config = dict(
    num_key_value_heads=1,
    tie_word_embeddings=False,
    init_std_down=0.0,
    lr_mult_qkv=0.5,
    warmup_steps=215,
    batch_tokens=32768,
    max_seq_len=512,
)
MLP neurons of a small language model. Each row is named by its layer, matrix (down: output weights) and neuron, and shows model dimensions 16-111. Each number is 128 + 32 x the weight over its row's rms, rounded and kept within 0 to 255. A neuron's up and down rows have the sign that makes its largest values positive.
A block is one neuron, or neurons of one layer that tend to fire together. Before each block is what it responds to, as a language model described it from the Wikipedia text at the highest values.

Responds to: Mid-word fragments
L11.down363 [ 69 180 168 142 116 158 188 134 147  81 145 104 164 156  98 107  77 164  85  85 136  87 128 112 133 159 155 145 128 145  89 148 105 101 156 142 110 145 103 139  74 146 129 106 128 129 139 144 108 161 105 125 126  91 181 198 105 111  73 105 107 134 115  79 172 179 134  64 140 102 162  92  91 128 115 127 137  98 136 131 134  92 137 132 109 164 141 105 106 111  84  58  72 166 133 140]

Responds to: Split-word completion pieces
L11.down624 [101  98 162 101 134 191 103 127  97 134 152 126 155  85 116 127 105 156 196 114 162 111 100 146 143 142  92 151 114 117 115 103 153 129 158 113 122 119  84 109 106  81 120  64 161 129 114 130 107 154 171 164  70 182  97 149 166 134 163 143 119 133 122 155 110 165 125 113 219 131 150 143 129 136 145 111 135 162 101  94 123 130 118 154 152 122 196  73 169 161 138 108 115 108 152 163]

Responds to: Adverb -ly suffix
L5.down3 [167  76 153 123 157 154 201 127 132 115 118  99 136 194  83 170 113 132 146 135  78  91 139 158  59 174 155 116 131 118 163  69 121 146 152 156 145 169  98 155 131 181  93 160  86 125 174 121 105 106 127 111  90 142 161 107 140 192 142 123 156 123 126  97  90 126 105 172 159 128 162 110 100 100 125 189 134 129 151 138  89 185 174 141 128 145 149 109 183 130 146 188 119  82 135 138]
L5.down16 [124 168 148 134 138 169  92  80 154  85 133 102 107  97 114 120 113 143 153  91  97 125 120  67  99 174 198 116 125 152  78  81 161 127 103  85 140 147  92 128  86 138  51  80 184 119 141  75 170 134 191 116 120 138 105 143 107 129 153 114 113 145 173 128 121 166 101 114  47 160 133 115 166 119 143 110 115 133  92 146 162 128 154 123 133 184 141 103  98 130 105 114 141  98 113  80]
L5.down248 [135  70 124 135 108 116 159 161 118 112  91  55 153 113 148 207 144 114  58 102 105 144  62 129  64 134  66 168 142  96 160  96 164 123 132  87 124 103 165 129 152 129 146 109 178 115 131  87  71 116 156 107 138 125 186  52 155 139 129 118 167 100  94 101 188 132 134 120 125 111 118 139 189 116 155 100  85 164  74 113 194 162 179 159 145 123 125 168  88  65 138 121  90  95 153 151]
L5.down677 [140 105 153 148 139 111 155 207  90 100 118 153 142 182 106 139 158 114 164 117 106 164 173   5 117 103 193 122 125 144 167 164 167  95 118 110 146  94  88  90 168 143 177 155  88 147  91 109 163  76 134 163 127 130 171 196 151 110 169 159 107  93  93 116 107 124 128 111 107 150 133 119 102 132 120  77 148 131 197 136  93 103 150 158 163 149 168 132 103 116 109 102 100 116 151 143]

Responds to: Definitional copula and article
L9.down61 [118 115  63 182 160  68 113 156  81  84  92 151 143 112 155 130 104 153 110 127  78 119 160 109 164 113 139 138 102 108 132  77 188 141 122 166 173 121  95 149 182 195 129 142 135 111 150 162 158 158 143 143 120 133 159 168 115 138  86  86 155 112 125  98 132 116 148 112 125  68 157 137 139 115 116  86 193  46 161 110  76 131  72 110 131 134 140 116 132 158 145 107 145 118  84  76]
L9.down196 [147 170 131 104  94  95 157  58 178 135 187 120 101 142 121  74  93 162 139 117 132  58 110  84  83 146 108 149  70 118 207  74 122  99  81 144 113 164 113 149 126 114  88 107 172 123 136 173 145 181 185  61 145 152 189 119 102 103 142 198 160 149 161 140 112 159 109 129  93  99 110 209 109 155 122 195 165 156 105  63 115  98  89 121 143 147 120 138 189 118 104 157  79 167 114 163]
L9.down329 [130 144 138  73 131 170 136 147 133 109 162 159 151  88  41  96 169 103 108 162 130 151 126 163 145 124 134 162 112 123 147 111 127 108 149 147 131 161  83  41 178 116 135 120 154  58 149 109 123 125 160 188 150  81 107 155 109  98 163 118 157  85 135  79 125 134 114 123 105 170  59 167 105 114 142  69  80 182 120 149 123 120 125 112 101 119  83 128 103 112  93  98  73 118 120 188]
L9.down345 [119 114 148  84 131 101 100 176  99 120 117 117  76 123 178 135 118 123 166 132 163 131 142 144 131 143 103 143  76 128  92 129  90 146 176 176 106  94 119 127  65 162 111 129 154 119 139 104  75  77 108  87 100 151 113 161  76 113 109 130 189 109 128 154 101 154 116 120  75 168 111 104 141 114  99  81  87 132  83  74 115  75 184 143 139 115  86 162  90 145 133 171 115 115 146 183]
L9.down399 [137 165 187 149 102 121 144 104 156  94 143 181  86  98 131 121 119 129 177 107 103 131 118 121 174 134 113 120 130 135 144  66 148 111 121  39 123 130 146 132 119  89 159  98 137  98  70  97 163 110 141 162 153 145  86 162  99 181 145  78 119  86  98 130 127 150 141  63 151 203 109 116 138  96 142 178  94  89 111 143 107  66  81  77 137  81 107 125 103 123  91 190  98 115 124  90]
L9.down422 [178 120 106 152 104 125 147 151 149  61  69  59 144  97 143 154  99 152  97 107 129 125  90 133 147 144 165 103 130 162 118  66 155  64 160 110 128 120 139 140 113 136 155 137  69 104 137  80 133 120 165 174 134 167  97  67 153 150 113 165 132  89 102 116 117 149 165 162 145 138 139  95 122 154 114  68 110 164 130 111 178 109  69 101  78 107 157  95 135 133 148  86 101 154 106 118]
L9.down439 [161 100  86 125 165 116  99 161  59 199  64  74  95  83 100  90 134 148 125 130  99 157 144  82 113 119 217 147 104 115 134 143 136 117  72 154 129 156 146 188 114  82  95 147 134 133  96 160 104  58 109 169 137 130 144  77 155 151 131 156 119 139 119 142 194 110 106  94 105 148 125 140 114 174  85 113  93 118 122  93 118  98 113  90  59 129 133 129 131 114 129 124 158  54 141  80]
L9.down446 [110  91 138  70  97  84 195 137 146 173 116 161 141  94 136 226 132 155 140 123 122 180 102 112 155 166 145  88 130  90 113 135 172  84  97 122  68 126 149 116  93  79 155 127  63 102 159 120 138 102 158  53 106 237  81  89 159 129 149 125  56 140 148 146 126 181 126  74  99 162 152  64 110 117  88 143 211  91 172 124 128  75  70 100 136 184 129 167 165 133 165 136 126 122 120 121]
L9.down472 [138  92 121 130  73  75  88 164 138 122  72 159 155 120 157 100 162 178  77 226 185 111 136 130  66 147 143 146 139 118 108 178 137  78 149 127 157 128 160 126 129  84 186 137 100  88 195 161 172 120 108 114 151 144 117 131 179  97 123 178 147 142 125 121 129 126 155 173  87 151 104 152  94 116 135 122 154 117 147 105  96 137 153  98 112 124 127 117  90 112  69 167 116 133  88 143]
L9.down486 [131  86 123 124 112 143 138 108  90  99 151 150  98  74 120 199 105 125 100 116 148 143 142 151 166 183  70 183 173 155 129 152 179 167 101 135 159 140 164 172 111  75 153 166 107 172 129 126 114  88  77  92 152 128 111  93 134 118 130 138 132 122 100 117 119 154 151 196 137 177 107 101 156 183 172 117 142 142 130 121 114  54 141 165 130 159 166 121  71 112 108 131  44 180 106 129]
L9.down504 [114 144 115 162 128 139  91 160  64  80  95 121 102  93 108 180 128 149 136 173 112  69 147  90 137 129 113 127 143 137 161 155 179 104  86 117 180  57 107 138 151 126  98 138 128 109 202 157  95 187 156 101  83  90 159 101 114 175  97 125 127 100 136  90 118 154 152  87 143 112 104 122 122 117 186  84 159 113 187 138 133 124 212 122  91 127 135  93  75 140 170 135 134 100  81  66]
L9.down521 [107 112 144  93 188  84 187 113 113  76 101 118  77  45 131  70 130 115 127 141 136  99 121 108 105  96 195 121 166  99 144 160 114 122 146 143  96  98 141 150 109 151 117 132 145 124 146  82 119 158 117 108 135  73  95  98 143 174 116 154 116 122 185  55 134 197 150 144 105 146 119 134 154 113 153  66 126 162 111 149 102 144 103  78 107 135 115 127 157 129  81 113 187 192 174 140]
L9.down589 [112 195 164 121 198 138 126  93  99 126  90 118 104 131 153 130  87 107 122 151 125 143 116 155 144  96  80 102 144 110 131 177  94 146 124  82  71  43 146 149 133 122 172 135 146 171 150 130 137  77 131 203  83 127 174 130 151 140 131  84 165 128 135 118 122 122 139 118 120  85 140 169 102 135 124 134 119  77 140 125 116 199 170 114  88 130 167 110  95 108 111 121 169 160 120 122]
L9.down601 [201  71 134 135 149  76 176 126 134 118 101 194 154  62 138  88 148 101 119 132 108 113 172 122 119  91 133 157 146 126 145  80 143 120 155  85 108 142  98 128 112  91 107 125 151 109 102 184 154 149 147  90 134 170 186 161 109 124  88 100 147 140 173 130 154  87 116 142 149 140 120 122 143 118 126 138 145 116 109 144  94 116  96 132 122 148  68 138 138  91 107 138 110  91 132 128]
L9.down669 [116 120 134 102  72 162 164 146 147 159 178  96 107 134  96 130 107 170  85  74 140 146  72 134 144 106 109 167  70 135 110  87 121 102 185 148 121  73 137 135 122 140 117 172  92 111 202 156 105  85 144  73 117 149 129 134 112 158 141  94 142 123 221 138 103 169 125 176 111 134 162 144  75 114 164 123 107 101 136  66 176  91 115 156 113 123 152 142 144  85  94 115 116 199 178 190]
L9.down686 [145  59 110 146 130 121 124 104 191 126 101 135 111 116  72 133 128  85 149 167 163  89 154 127 144 141 111 136 135 131 153  93 167 149 131 122 111 100 111  69  89  85  91 144  64 133 138 161 130  88 103 211 121 173 158 144  83 173 105 138  78 142 101 139 146 119 118  86 163 195 155  84 135 110 103  71 197  65 100  74 138 139 171  92 100  96 141 114 131 105 132 123 125 133  96 140]

Responds to: Mid-word fragments after odd splits
L9.down13 [226  57 130 137 105 138 109 138 131 136 174 142 117  66 179 131 133 102  94 154 136 142 117 164 123 137  97 185 121 172 122 106  42  82 138 114 174  58 109 136 180 127 150  94 101 140  91 143 113 114  86 123 136 139  84 109 127 108 117 134  58 117 174 150 170  78 144 129  91 173 158 109  64 114 128 141 121 133 129  90 198  82 141 107 112 177 175 128 143 131 153 141 124 181 132 180]
L9.down96 [138 108 115 150 154 120 165 137 186 141 140 219  73 151 118 155 178 148 139 172  81 151 130 125 133 183 121 154 107 125 114  95 156 160  91  97 131 102  95  74 148 151 131 172 130  56 199  68 109 173 138 101 162  84  81 132 160 112 126 160 147 178 135 134  74 177 137 130 102 103 108 140 127 116 151 133 160  56 130 171  97 154 122  65 171 137 141  97 179 137  80  84 147 134 134  70]
L9.down140 [122 149 129 117 108 135 118 101 135 132 139  69 205 110 131 158  45 160 185 149 164  94 150 180 137 142 104 136 109 119 143 178 101 167 143 101 112 164 155  96 110 134 113 173  84 146 122  97 124 136 162 171 130 147 143 170 103 189 137 156 122 105  87  96 141 145  79 184 111  93 104 107 148 134 182 124 125 119 164 154  90  79 140 168 102 124 110 109  88 129 173  99  95 153 154 105]
L9.down215 [ 65 120 174  95 170  87  94  94 137 119 167 146 116 116 127  63 104 119  92 133  74  95 171 139  98 112 129  75 132  91 161 102  82 135  64 117 146  70 148 120 125 165  98 100 116  59 146 170  93  93 164 115  88 127 153 102  96 126 139 155 186 126 172 128  88 148 173 127  95 129 151 146 140  96 156 137 145 110 127 143  28 130 136 123  92 142 172 107 177 167 113 102 146  92 168  82]
L9.down313 [137 144  97 146 105 123 106  82 170  94  99  75  97 123  95 137 124 137 142 137 136 139 100 144 173  91 151 150 133 155 161 133 131  67  90  78 111  90 111  61 139 118 111 131 134 168 110  82 167 161  70  89 145 137  73 155 144 140  72 156 106  88  69 138 148 165 102 146 125 192 164 129 144 104 147 111 159 146 142 102 131 138  74 118 146 178 210 116 194 114 136 137 134 129  98 105]
L9.down326 [163 144 128  54 121 119 117 126 107 118 138 109 116  97 158  50 114 180 138 172 109 108  99  83 114 154 174 105 146 151 137  82  92  53 151 157  47  74 135 156 125 130 173 147  93 160 151 124 113  99 148 108 115  95  88  52 132 160  70 132 146 134 109 191 118 116  76 174 114 119 111 137 115 161 150 107  85 141 122 117 208 234 103 146  91 154 135 135 104 138  79 146 153 104  68 131]
L9.down415 [179  70 136 126 144 152 118 121 135 147  62 143 195 136 130 127 164 126  51 113 101 126  99 121 141 135 124 145 124 127 159 138 108 119  95  89 103 120  99  85  98 172 135 104 134 110 135 168  65 134 102 138 166  78 125 117 143 124 139 133 132 127  49 109 124  72 117 126 183 126 174 131  98 108 151 145 118 126 121 138 108 122  96 169  91 156 146 115 131 116 166 154 164  91 104 150]
L9.down455 [150 106 103 109 134 130 167 133 151 156 143 131 184 127 131 197 107 142 112 117 120  94 159 130 132 100 131  98 143 204 119 133 136 112 123 112 146  66 143 185 161  90 101  91 100 175 111 126 106 131 153 142 163 163 102 124  83 159 128 127 122 108 126 119 142  85  73 144 131 192 206  91 150 156 140  97 121 106 121  60 115 106 175 156 134 138 113 109 146  91 161 140 115  77 144 140]
L9.down487 [136 136 127  83 107  80 113 128 114  51 106  95 157 175 169 128 157 125  53 161 134  91 200 146 125  92 167 118  96 107 118 115  77 139 186 140 128 141 173  95 108 140  91 159 164 109  82 185  83 100  80 182 105  94  92 129 161 138  92 167  98 136 165 141 136  90 139 151 128 151 196 107 122 100 137 130  90 101 120 137  96 144 129  98  47 168 168 189 121  80 125 161 162 132  96 127]
L9.down622 [127 183  39 175 171  81 118 128  65 207 126 131  96 166 138 146  75 144 178 117 156 131 144 137 110 191 128 164 118 154 153 113 101 113 101 163  85 130 147 176 157 179 163 123 128  97 128 146 143 119 160 160 114 105 116 153 168 138 133 103  98 119 173 115 159 101 150 148 134 133  84 151 186 153  30 128 118  80 103  70 178 100 136 111 101 110 187 149 129 111 150 129 109 122 112 154]
L9.down623 [131 114 158 156 173 125 116 110 118 129 112 196 183 144 108 135 126 124 172 145 109  81  87 112 201 137 138 145 153 159  75 154 131 124 123  49 104 157 165 132  89 105 106 122 119 128 175 119 155 194 112 124 139  85 147 146 152 139  61 140 112 117 135 117 134 156  99  98  79  83 122  95 147 147 163 158 102 138 149  94 119 166 134 104 112 134 168 199 134  93  88  56 101 188  98  96]
L9.down625 [160 137 166 152 168 172 172 180 110 153  98  81 150 131 216  99 128 143 167 136  95 119 124 102 149 124 133 109 131 100 182  55 124 131  89 139 150 136  84 114 195 211 156 169 136 184  97 109 186 115 148 106 126 122 114 122 123  89  82  81 175 190 123 125 157 118 120 157  97 122 147 114 114 142 100 130 128  72 117 115 142 161 171 169 125 148 129 141 160 129  96 125 188 140  99 145]
L9.down655 [178 122  89 112 127 154 134 138  73 104 107 148 134 165 138 135 118  95 121  83 167 160 164 165 167 102  98 176 175 151 168  95 188 124 183 152  86  99  98 101 102 174 146 137  96 170 121  99 149 189 128 153  82 128 160 136  83 138 113  97 143 155 112  90 147 133 157 126 175 154 187 130 127 128  87 122 130 136  38 162 134  94 170 156  98 137 152 187  99 122 128 131  82  97  88 115]
L9.down668 [ 97 172  74 134 183 139 205 169 167  97 125  88 101  94 108  96 172 170 170  89 162 105 131 157 127 141 137 127  91 105 140 158 198 133 187 173 134  66  90 128 141  95 119 142 142 180 131  73 129 205 128 159  98  89 101 157 112 174 137  85 109 109 141 143 105 147 126 135 176 158 128  93 152 116  74 162 159 113  97 161 102 154 127  88 105 146 103 125 143 101  90 134  86 100 153 102]
L9.down683 [109 145 141  86 103 162 171  89 103 106 137 112 131 164 131 196 169 141 115 146 142  70 173 116 115  99  61 115 180  83  67 184 109 142 127  74 138  82 123 111 135 120 174 155 129 108 134 157 156  94  95 127 118  92 133 181 126 170 142 129 155 133  93 171 182 187 170 199 125  54 138 183 168 142  96  89  57  84 136 141 157 119 175 147 111 130 142 102 138 131  96 123 178 189 111 133]
L9.down689 [169 143 173  88 120  75 142  95 140 147 173 119 120 105 170 142 127 160 115 143 116 118 138 123 134 171 186 147 163 100 131 135 136 141 130 112 121 110 120  84 113 101 168 122 124  65 124 140 120  79 122 105 134 139 175  94 105  63 130  90 110 133 130 141 129 166 133 146 112 163 148 135 152 113 129 121 100  20 126 116 146 125  50  99 196 123  87  54 101  73  61  91  84 118 142 102]

Responds to: Word-final suffix pieces
L9.down22 [ 90 135 112 213 135 124 126 115 124 111 157  98  97 155 151 109 142  52 118 148 101 117  74 119 116 136 171 140 149  94 128 164 132 166 123 101 110 200  89 177 182 151 126 151 142 148 148 111 113 159 161 102 119  98 131 127 109 152  91 123 144 215 100 129  65 107 105 114 144 165 134 133 109 146 145 133 164 117 119 114  97  96 163  98 159 100 124  85 121 181 163 137 104 135 123  57]
L9.down53 [114 142 172 110 112 140  67 129 112 124 113 151 161 111 129 141 153 127 114 155 135 157 152 129 128 145 145 207 111 164  76  78 116 153  90 118 161 145 144 128 119 134 112 161 150 136 145 191 125  94 169  74 159 193  93 128 141  91  82  99 143 101 128  88 115 184 158  89  89 137  97 102 120 111  90 107 146 150 107 130 106 108 134 101 113 136 148 118 100 167 180 121 128  84  76 161]
L9.down145 [181 108 165 100 142  69 124 145 119 100 131  97 127 115 103 107 141  86  74 170 130 151  80  87 124 156 124  97 150 138 113 120  93 153 190 114  91 140 133 186 115 133 159  93  95  97 109 102 131  73  92  76 154  89 167 135 150  82 139 132  86  55 161  94 100 144 152 110 128 104 128 175 130 172 126 179 138  82 139  81  70 107 126 153 129 126  96 135 122 180  97 122 152  98 110 106]
L9.down178 [128  70 155 121 146 136 157 160 157 114 156 135  95 130 117 212 110 154 162  64 109 109 111 124 125 159  81 131 147 140 123 174  90 170 168 136 118 140 112 162  95 160 150 114 125 101 194 113 107 151 110 146 122  86 100 175  72 116 109 106 112 126 135 178 109 146  75 147 153  86  74 156  86  95 114 165 107 156  88 139 133 146 142 104 115 110  99  89  65  95 128  67  96 133 125 160]
L9.down199 [103 137  60 150 136  97 117 127 116 117  89 115  77 167 134 100 116 113 118 151 188 120 114 162 144 145 194 118  95 101 210 102 162 110 133 133  99 124 164 120 120 172 140 108 155 145 116 140 173 148 130  80 149 137  86  99 174 106 164 169 104 164 132 160 134 159 130 148 136  98  93 191 141 149 149  17 112 137  86  99  81 148 114 122 168 117 164 187 121 151  89  92 125 129 160 152]
L9.down210 [166 104 161 153  92  85 135 114 102 103 107  91  90  94 113 160 158 120  84 141 116 178 191 102 129 109 193 140 161 148 101 235 118  50 103 109 181 152 145  95 149 131  92 171 135 161  76 125 163 120 139 106 161 112 109 145 131 107  83 169 153  90  70 134 148 146 172 184 124 124 145  80 152 111 113  98  89 174 151 140 143 128 144 176 156 164 139 137  62 144 141 151 164 203 107 140]
L9.down224 [167  91 127 142 133 126 126 118 162 152 131 110 183 194 159  84 160 149 145  68 193 147 166  79 168 113  88 114 136 128 100 162 157 121 150 146 155 160  56  79 164 169 135 102 116 158 106 128 100 172 128 161 156 130 146 160 172  91 133 173 104 177 122 153 220 138 141 137 157 151 145 100 126 120 167 125  72 147 118 168 109 112 117 162 130 165 156  36  95 119  49 137 117  74 136 180]
L9.down240 [ 75  91 162 104  75 112 104 126 122 117  94 130 126  92 118 171 165 156 115 148 210 155  76 117 148 103 135  80 146 109 143 149 107 111 122 113 146 164  91 103 130 192  67  84  97 151  92  67  71 122 158 141 100 151  68 108 159 139  68 140 103 124 114  99 115 125  69 126 103 106 144 172 128 110 150  89 132 149 175 118 136 136 142 151 147 134 161  64 116 192 113 162 100 125 175 158]
L9.down327 [146  65 135 152  86 138  81 131 109  82  60 129 141 156 145 168 121 133 152 105 143 132 116 108 119 173 119  82  85 105  94  96 180 126 116 124 108 113  77 158 166 128 124  45 112  97 127 111 110 120 112 148 110 123 162 175 131 170 174 116 175 104  96 159 118 164 121 103 151  86 158  80 157  88 114 136 127 142 169 140  80 179 170 106 142 166 146 127 148 128 144  61 175 121 111 126]
L9.down417 [166 130 213  81 146 170 111 133 113  86 132  56 142 129  93 136 175 143  79 117  62 123 114 165 151 107 141  90 171 189  87  84 101 195 145 130  99 102  86 140 105 133 108 110 135 191 146  74 144 145 157 139 149 150 110 170  78 102  85 152 102 144 146 131 143 116  89 149  65 149 132  54 121 127 135 145 105 135 191  92 126 132 109 122 172 194 126 136 105 112 116 118 115 194 142 154]
L9.down458 [126 122  87 115 123 124 178 174 124  99 143 173 189 154 134 138 130 152 102 100 124 121 145 132 158 143 163 108 113 105 140 103 149 127 156 115 163 134 125 137 111  68 138 105 166 107 107 155 162 111 182 165 205 115 136  91 114 134 144 139 173  69  63 138 123 159 153  73 115 104 199 100 140 101 137  82 167  72 188 108 124 138 153  94 113 159 170 182 127 100 142  92  88  80 120 120]
L9.down499 [ 98 107 119 141  91 100  91  85  99 128 114 102 112 125 143 191 113 171 147  99 115  71 152 179 125 129 151 149 132 105 181 114 127 153 151 105 112  40 156 164 145 144 113 108 118 102 174 165 160  88 156 153 115 171  82 144 120 177 149 154 125 120  98 155 109 124 126 146 127 104 146 120  89 134 145 143 120  97  67 129 110 191 145 151 129 101  93  79  82  97 146 176 134  99 133 161]
L9.down509 [131 138  99 101  90  95 175 111 142 118  96 166 166 109 101 148  99 121 147 145 132  96 135 165  75 185 112 115 112 100  77 123 169  50  98 137  99  72 114 128 115 115 101 136  84 158 130 110 113 132 116  99  76 181 105  82 171 197 115 111 119 117 124 157 171 147 101 132 124  69 138 122 150 126  93 132 139 105 123  73 176 152 132 139 117 192 132 129 139 157 136 151 134 148 105 153]
L9.down515 [145 136 155  83 150 133 122 130 177 184  83 110 103 114 117 102 118 142 176  60 115 106 123 159  83 162 143 107 173 104 154 128 130 151 108 138 129 125  83 124 122 140 141 104 100 119 138  99 115 214 115 122 130 165 145 156 112 155 126 174 122 236 110 146 153 124  37 156 133 170 107 126 154 158 132 124 101 132  87  99 109 158 156 110 158 119  79 137 113 115 139  86 124 147  75 181]
L9.down525 [146 162 116  62  72 106 121  85 108 138 153 122 125 130 158  48 132  95  97 144 104 120  95 111 120 132 104 101 107 148 162 108 116  90  86  97 176  73 115 116  73 123 128 138  59 129 119  99 112 115 112 158  95 135 130 173 189 164 185 101 152 124 158 126 145 136  98  90 107 121 207 106 118  92 139 183 122 104 127 127  77 153 138 124 183 147 158  96 103 162  94 170  97 125 109 148]
L9.down664 [148 125 121 112 161 122 139 132  73 169 144 124 154 146 170 168  91 142 102 123 158 130 121 131 164 143 185 107 144 116 126 133  83 149 140 143  61 112 128 111 118 169 137 100 104 109 124 109 111 157  69 104 149  80 159 128 178 187 134 152 115 132  98 153 123 114 102 122 137 135 163 184 172 155 150  91 143 157 127 117 142  63 146  88 146  83 155 138 105 148 124 123 178 159 122 133]

Responds to: Mid-word fragment tokens
L5.down201 [162  95  94 151 140 111 148  63 157 127 140 161 149  92 140 126 157 141  91 189  89 154 108  91 179 133 126 107  98 117  87 140 185 130 124  81 138 101 133 166 121 163 172 155  90 173 129  74 135 135  79 127 153 133 127 138 111  76 151  98  68 165 143 133 142 129 130 142  65 128 136  70 152 154  65 121 138 147  88 154  78  90 122 143 137 157 137 121 133 126 112 154 112 146 114 181]
L5.down222 [162 147 149  83 108 143 140 136  88 126 132 145 120 156 111 119 142 160 101 114 143 107 122  85 179 213 148  86 130  94 101 136  94  90 113  97 106 106 102  98 109 121 133 164  79 159 161  78 212 142 156 146 128 133 181  83 121  97 157 144 146  10 149 140  67 222 150  69 132 161 135 123  76 136 114 174 124 134  58 131  92 208 119  86 170 131 186 115 122 159 139 148 160 157 122  78]
L5.down544 [ 89 110  89 137  86 161  93 107 100 187 169 137 154  72 123 115 157 150 150 152 141 113 116 159 166 155  61 131  59 114 127  84 159 122 135 163 115 143 174 109 180 145 123  75 107 109  93 102 130 116 137 107 193 167 115 109 110 145 154 125 131 175 145  92 122 118 112 161 189  97  85  92 137 125 157  83 157 140 159 159 124 135  84 124 102  73 109 151 166 138 144 130 150 155 164 129]
L5.down645 [208  65 164 132 120  87 121 104 150 120 118  86 145 109 172 145 142  97 111 147 171 120  78 148 112 131  72 186 144 120 134 147 148 170 148  95 104 128 160 186 119 130 151 126 158 113 155 110 114 155 110  89 141 100 139 135 102 178 151 110  88 204 162  99 162 134 176 160 151 107 121  89 170 125 119 133 111 147  99 111 175 131 107 121  95 171 166 138  90  81  58 125 183 159 136 127]

Responds to: Article after is/was
L11.down543 [192 147 166 115  70  99 182 106 144  69 136 123 137 141 141  92 152 148 192 129 119 198 136 114  88 157  55  87 129 114 174 143 168 200 107 105 108 134 145 117 113 160  73  99 109 206 112 126 123 126  66 123 152  89 145 114 167 127 158  98  93 120 122  90 154 128 137 114 118  99 185  80 139  98 131 166 160 156 109 194 115 115 124 170 139 133 163 110 131 122 129 154 119 125 133 140]